config.toml
positions = "rope"
qk_norm = false
lr_mult_qkv = 0.7
beta1 = 0.93
final_lr_fraction = 0.0
batch_tokens = [16384, 32768, 65536, 131072]
max_seq_len = 1024
max_steps = 7179
MLP neurons of a small language model. Each row is named by its layer, matrix (gate and up: input weights) and neuron, and shows model dimensions 240-303. Each number is 50 + 15 x the weight over its row's rms, rounded and kept within 0 to 99. A neuron's up and down rows have the sign that makes its largest values positive.
After each neuron's rows, "fires on" lists the tokens most often at its 100 highest values on Wikipedia text that the model never trained on. A number after a token or word is its count.

L6.gate181:57 42 41 64 79 34 64 55 36 55 63 82 39 59 57 46 79 77 40 36 35 44 55 56 19 47 31 69 99 54 52 57 63 54 61 46 75 45 34 49 42 70 30 60 65 50 65 49 44 68 66 73 80 52 54 39 48 62 75 43 47 59 60 56
L6.up181:41 34 44 49 32 46 46 57 52 53 29 54 53 74 41 65 49 82 58 50 37 74 54 58 62 47 36 57 45 57 40 57 52 59 37 67 62 54 44 59 33 32 12 54 56 50 46 70 74 36 51 63 48 51 48 19 53 37 50 40 54 66 41 34
fires on: " =" 68, "=" 11

L6.gate622:17 40 49 34 61 50 54 30 50 28 54 42 37 23 47 66 84 91 54 62 56 25 39 45 68 50 46 47 12 17 67 44 21 71 45 44 47 53 49 60 57 43 37 58 56 48 73 37 52 30 55 63 46 49 20 23 52 70 36 69 52 43 18 51
L6.up622:00 38 64 52 61 65 56 60 44 49 66 33 58 27 51 64 67 75 54 83 69 28 31 65 67 46 72 42 00 23 40 47 34 45 37 22 33 45 29 58 72 60 22 51 36 38 30 36 38 31 36 68 22 23 05 61 31 58 39 45 60 31 42 49
fires on: "\n" 45, " |" 8, "\n\n" 6, " rel" 4

L6.gate1181:43 42 71 44 52 34 74 82 41 28 37 31 70 68 17 35 52 31 47 24 29 56 48 43 64 34 45 45 52 45 60 55 47 58 36 28 54 31 64 70 25 72 33 53 80 44 34 04 31 70 33 70 42 54 29 18 66 59 32 33 29 39 48 47
L6.up1181:53 71 56 50 59 52 56 51 54 53 55 04 71 46 25 57 42 50 35 68 47 62 35 88 67 57 58 49 27 50 53 66 56 41 49 36 47 63 57 57 48 48 17 39 84 54 35 27 27 66 43 69 29 10 05 38 50 51 31 58 42 50 28 63
fires on: "\n" 34, "\n " 13, " |" 12, "\n\n" 9

L6.gate738:44 36 34 63 47 37 48 51 61 70 34 54 51 53 63 63 76 33 21 31 48 58 43 48 48 33 35 65 59 57 61 60 50 53 75 50 69 45 52 34 70 67 50 56 48 15 51 58 28 39 88 49 59 38 74 32 47 38 45 40 63 46 65 39
L6.up738:61 54 40 53 33 48 64 20 55 57 11 73 34 64 20 22 50 29 38 52 22 30 53 69 58 12 57 32 28 40 54 50 52 63 37 81 22 59 61 75 36 47 51 76 53 64 55 45 47 53 66 47 54 50 63 28 31 64 50 64 68 61 24 53
fires on: " |" 46, " as" 17, "/" 6, " (" 6

L6.gate0:59 53 62 40 43 60 51 48 62 54 62 38 61 49 45 44 39 70 61 53 43 30 35 39 51 60 48 42 52 50 51 49 59 18 38 35 66 57 39 62 45 49 35 49 48 75 56 33 38 67 44 26 40 48 56 52 55 62 21 44 35 38 37 37
L6.up0:49 37 61 40 61 57 52 40 58 51 85 36 66 29 52 69 49 59 58 47 41 41 29 43 52 53 52 45 42 61 39 53 48 34 42 33 50 69 04 57 51 35 47 47 46 62 48 57 64 71 33 45 33 66 71 47 38 45 25 41 51 49 61 29
fires on: "=" 99

L6.gate310:54 48 53 54 50 65 69 41 63 40 49 50 59 49 48 69 55 52 55 57 54 60 22 24 44 77 21 49 23 68 51 40 32 24 50 50 58 62 48 81 53 40 30 64 50 49 28 49 64 49 25 46 47 36 66 70 35 83 17 44 47 57 28 57
L6.up310:64 28 60 52 54 42 54 30 36 37 68 45 62 54 37 83 45 45 56 62 55 56 40 45 28 64 26 60 28 57 53 38 49 49 39 65 57 49 33 62 59 49 53 51 51 45 19 42 74 55 30 43 42 47 64 63 09 61 38 58 47 43 35 50
fires on: "=" 99

L6.gate642:30 55 62 39 45 70 64 77 49 28 57 59 46 63 45 47 71 42 54 30 45 62 44 08 56 33 54 46 35 61 73 31 63 25 47 53 56 40 35 30 08 68 41 44 51 63 59 37 24 51 48 69 62 44 58 34 77 32 35 40 38 37 43 66
L6.up642:33 62 56 48 44 36 78 77 83 48 44 55 37 50 43 43 82 85 31 61 41 81 59 43 56 31 65 51 39 22 83 78 42 47 80 81 56 57 39 60 52 39 36 45 40 28 50 50 71 33 38 75 57 52 55 29 78 61 51 50 55 50 43 27
fires on: "|" 23, "\n" 16, "ly" 6, " was" 6, " =" 4, " 18" 4

L3.gate990:62 48 37 66 31 56 48 26 53 40 57 81 65 62 60 40 62 37 66 35 42 35 50 71 42 68 32 30 88 56 33 43 53 47 47 53 49 57 71 59 68 65 75 49 59 50 49 42 51 57 43 39 64 63 39 55 47 72 73 38 42 43 53 26
L3.up990:60 55 40 65 61 29 46 68 60 35 76 53 71 42 59 83 44 48 50 51 64 73 49 52 51 58 67 35 62 59 43 53 69 67 44 65 46 59 73 43 55 33 44 48 48 44 33 33 24 44 48 40 33 27 31 23 50 59 42 46 28 53 54 63
fires on: "\n\n" 34, ":" 28, "-" 23, "\n" 7, " •" 5

L6.gate230:41 56 75 11 40 52 70 67 51 48 52 30 26 34 89 58 47 28 42 51 39 69 34 59 57 46 46 67 48 78 15 35 28 69 31 48 32 78 56 64 46 42 40 44 28 29 61 45 56 64 44 38 24 65 37 44 35 42 49 66 70 62 55 45
L6.up230:58 64 19 62 44 52 52 68 46 52 82 56 47 70 12 22 38 61 25 35 46 59 69 53 34 27 76 22 57 61 51 56 49 32 63 44 46 44 56 53 60 41 55 49 45 55 35 68 40 35 58 77 74 57 49 30 41 47 79 53 46 38 33 63
fires on: "-" 16, " as" 15, "g" 13, "  " 13, "po" 5, " a" 5

L3.gate494:48 23 57 30 49 45 49 44 31 46 69 38 48 54 38 23 67 60 60 44 64 49 37 54 44 60 52 76 56 50 62 42 44 50 61 66 55 27 54 55 81 42 42 34 67 65 43 70 49 61 66 41 65 75 59 26 66 78 49 62 47 66 49 40
L3.up494:50 17 42 56 83 68 38 23 51 30 52 37 25 55 56 57 40 67 62 58 62 49 36 55 42 18 32 66 48 60 41 44 38 45 33 59 48 38 49 56 72 31 47 58 32 36 34 69 68 49 21 58 61 35 51 27 43 27 41 61 48 78 68 28
fires on: "=" 100

L6.gate431:56 34 53 56 52 55 80 35 36 48 41 54 64 30 30 60 63 57 44 42 65 44 36 68 54 59 33 51 39 67 54 57 45 50 36 51 49 67 62 61 31 74 37 56 41 35 65 44 27 27 47 74 45 49 39 50 44 25 37 73 71 41 40 41
L6.up431:22 20 42 27 54 41 97 43 37 40 24 74 52 65 31 46 70 34 40 45 63 29 42 38 58 36 34 35 45 46 48 49 61 46 40 64 33 74 51 05 39 50 54 61 44 32 63 63 46 43 50 62 28 50 29 51 58 51 84 67 52 47 27 75
fires on: " |" 51, ":" 21, " →" 9, " (" 5, " against" 4

L3.gate589:50 61 35 38 63 89 45 93 55 45 45 51 45 19 57 62 38 66 54 67 59 38 37 64 64 38 55 81 40 62 36 68 37 77 75 52 56 64 55 56 57 44 60 50 50 32 65 58 46 29 54 44 42 36 65 85 46 44 61 28 42 68 46 45
L3.up589:41 52 51 45 74 66 33 74 55 57 53 49 42 31 64 84 27 74 56 84 57 41 35 69 51 48 50 89 51 60 51 62 46 74 73 46 70 55 67 53 43 44 71 36 49 58 69 47 40 41 46 48 47 63 65 49 50 45 60 27 37 70 32 30
fires on: "|" 100

L6.gate823:53 57 48 47 34 95 38 38 64 37 43 42 44 83 65 19 66 37 57 45 60 39 53 51 69 56 58 53 43 42 57 32 57 61 62 61 57 47 30 62 54 57 28 70 45 58 39 75 47 54 38 66 42 52 51 53 61 83 44 37 63 50 59 49
L6.up823:67 71 48 73 14 49 58 63 23 52 37 42 56 57 39 81 36 40 39 83 56 65 61 41 52 69 73 65 20 30 74 66 51 48 58 40 44 45 43 50 53 47 61 42 36 45 54 42 41 72 10 31 36 47 28 41 60 59 61 80 37 56 50 50
fires on: "," 88, "ta" 5

L3.gate1129:41 41 15 57 46 57 69 30 47 74 37 32 45 58 42 60 80 37 48 85 71 40 61 33 25 60 70 70 39 44 52 50 21 53 37 52 28 66 20 45 59 30 43 32 40 44 52 73 58 60 31 61 55 70 53 37 73 70 57 57 44 30 42 46
L3.up1129:41 48 41 51 26 39 75 33 41 71 51 62 59 43 28 67 56 19 42 96 58 23 65 26 42 70 54 64 58 39 63 51 52 41 37 54 46 55 32 52 36 49 54 49 40 48 64 87 74 52 56 54 40 68 61 52 61 64 39 47 33 21 31 40
fires on: "|" 56, "," 6, ":" 5, "-" 4

L6.gate796:58 51 49 67 45 63 49 82 42 64 50 62 43 83 50 32 52 61 39 50 87 45 66 50 65 58 43 65 43 57 36 41 57 28 73 47 40 49 35 25 45 61 72 38 47 30 60 30 37 46 43 62 69 57 30 24 60 73 42 42 44 31 37 60
L6.up796:33 63 55 67 49 58 58 54 49 58 53 46 32 46 57 64 34 44 60 64 46 82 37 69 57 57 43 61 47 42 65 55 47 37 56 51 71 29 56 25 56 49 49 30 78 47 61 34 52 28 61 66 54 78 64 11 51 72 59 38 59 34 47 49
fires on: "\n\n" 73, "\n" 25

L3.gate1175:62 23 58 59 41 57 55 76 40 67 59 27 68 39 43 60 44 51 74 44 64 52 44 54 77 65 35 33 56 63 56 47 41 59 17 55 46 62 48 33 50 58 37 67 39 72 58 34 62 53 52 25 59 24 32 48 50 39 34 63 47 67 37 55
L3.up1175:55 29 60 46 42 44 45 38 65 70 68 30 71 34 27 20 72 60 54 30 61 36 58 30 40 74 20 60 33 54 13 53 17 44 53 51 46 60 69 54 75 44 57 47 46 39 55 39 48 45 58 55 64 73 41 48 52 43 66 35 33 61 32 72
fires on: "s" 55, " their" 9, " new" 4, ":" 4

L6.gate645:57 52 48 32 75 76 72 50 29 40 36 42 68 52 40 54 70 27 53 56 42 48 56 35 68 67 48 51 58 60 59 40 30 40 71 44 20 44 45 46 55 40 39 30 43 43 69 67 74 37 49 56 33 51 33 74 52 58 75 37 59 23 56 59
L6.up645:41 38 58 63 45 49 67 54 42 44 38 82 46 48 26 44 78 44 48 49 51 19 33 76 75 50 38 55 73 43 63 56 40 22 24 20 32 55 28 38 84 50 44 33 17 39 50 59 62 60 60 39 35 50 45 81 64 46 59 49 23 63 51 61
fires on: " (" 33, ":" 17, "ea" 5, "ini" 5

L3.gate126:40 52 36 48 70 67 62 91 64 42 54 59 24 56 53 63 54 35 51 26 40 36 65 63 51 38 04 53 58 67 41 58 34 26 41 46 56 60 42 50 82 36 52 53 42 59 60 41 28 51 43 47 48 54 33 38 51 47 62 31 46 66 60 42
L3.up126:41 51 56 36 79 47 52 61 39 39 56 65 50 57 52 64 71 64 44 29 25 66 52 49 41 52 11 67 49 49 36 51 31 49 27 51 66 55 57 49 67 27 32 38 33 49 71 45 61 49 54 36 57 65 27 54 53 62 47 41 49 30 44 47
fires on: " several" 23, " various" 13, " to" 9, "A" 8, " Other" 6, "=" 5

L3.gate733:36 50 49 33 58 74 72 43 77 34 52 52 62 29 27 55 47 46 55 78 47 71 38 31 46 33 54 56 39 45 50 57 58 60 50 80 46 59 54 45 78 32 44 47 37 66 58 54 35 54 23 64 49 53 40 74 68 35 43 38 41 45 32 59
L3.up733:55 66 43 62 41 81 54 56 73 10 36 64 49 39 76 68 13 47 55 49 45 85 33 47 18 41 51 67 53 60 48 53 54 91 65 37 29 53 70 46 75 32 51 71 47 56 58 47 26 29 28 44 65 48 29 71 60 46 35 62 45 62 47 40
fires on: "|" 77, " |" 19, "\n\n" 4

L6.gate58:45 59 44 63 45 34 34 84 43 22 88 60 67 57 63 58 67 52 62 45 32 34 36 64 58 63 33 49 71 63 49 69 54 27 27 42 47 32 48 50 50 62 51 49 48 37 36 70 54 43 37 55 40 73 30 40 66 48 50 63 60 62 37 41
L6.up58:40 68 50 51 70 44 48 39 64 40 73 60 49 54 85 61 54 43 44 40 49 93 18 47 48 78 50 55 64 30 36 64 57 43 33 39 48 66 64 30 60 25 34 45 51 57 68 75 56 15 29 64 65 33 50 38 66 55 62 42 57 49 41 18
fires on: "\n\n" 56, "\n" 19, "." 12, " 17" 5

L6.gate172:39 39 38 72 37 37 50 59 50 53 57 55 39 70 57 56 39 34 47 46 41 46 68 63 40 55 40 52 85 27 17 41 62 65 35 52 37 40 60 48 29 40 56 49 58 53 50 53 39 53 51 67 21 71 28 33 69 18 39 34 65 49 29 53
L6.up172:59 56 58 58 41 53 22 73 32 50 55 44 20 87 49 47 46 42 36 63 66 37 66 58 41 55 59 39 63 65 68 61 38 55 34 27 39 47 90 76 60 28 60 21 66 70 27 44 48 48 72 55 46 54 30 67 26 21 57 28 68 37 33 31
fires on: "g" 20, " a" 18, " |" 14, " an" 10, "ar" 5, " at" 4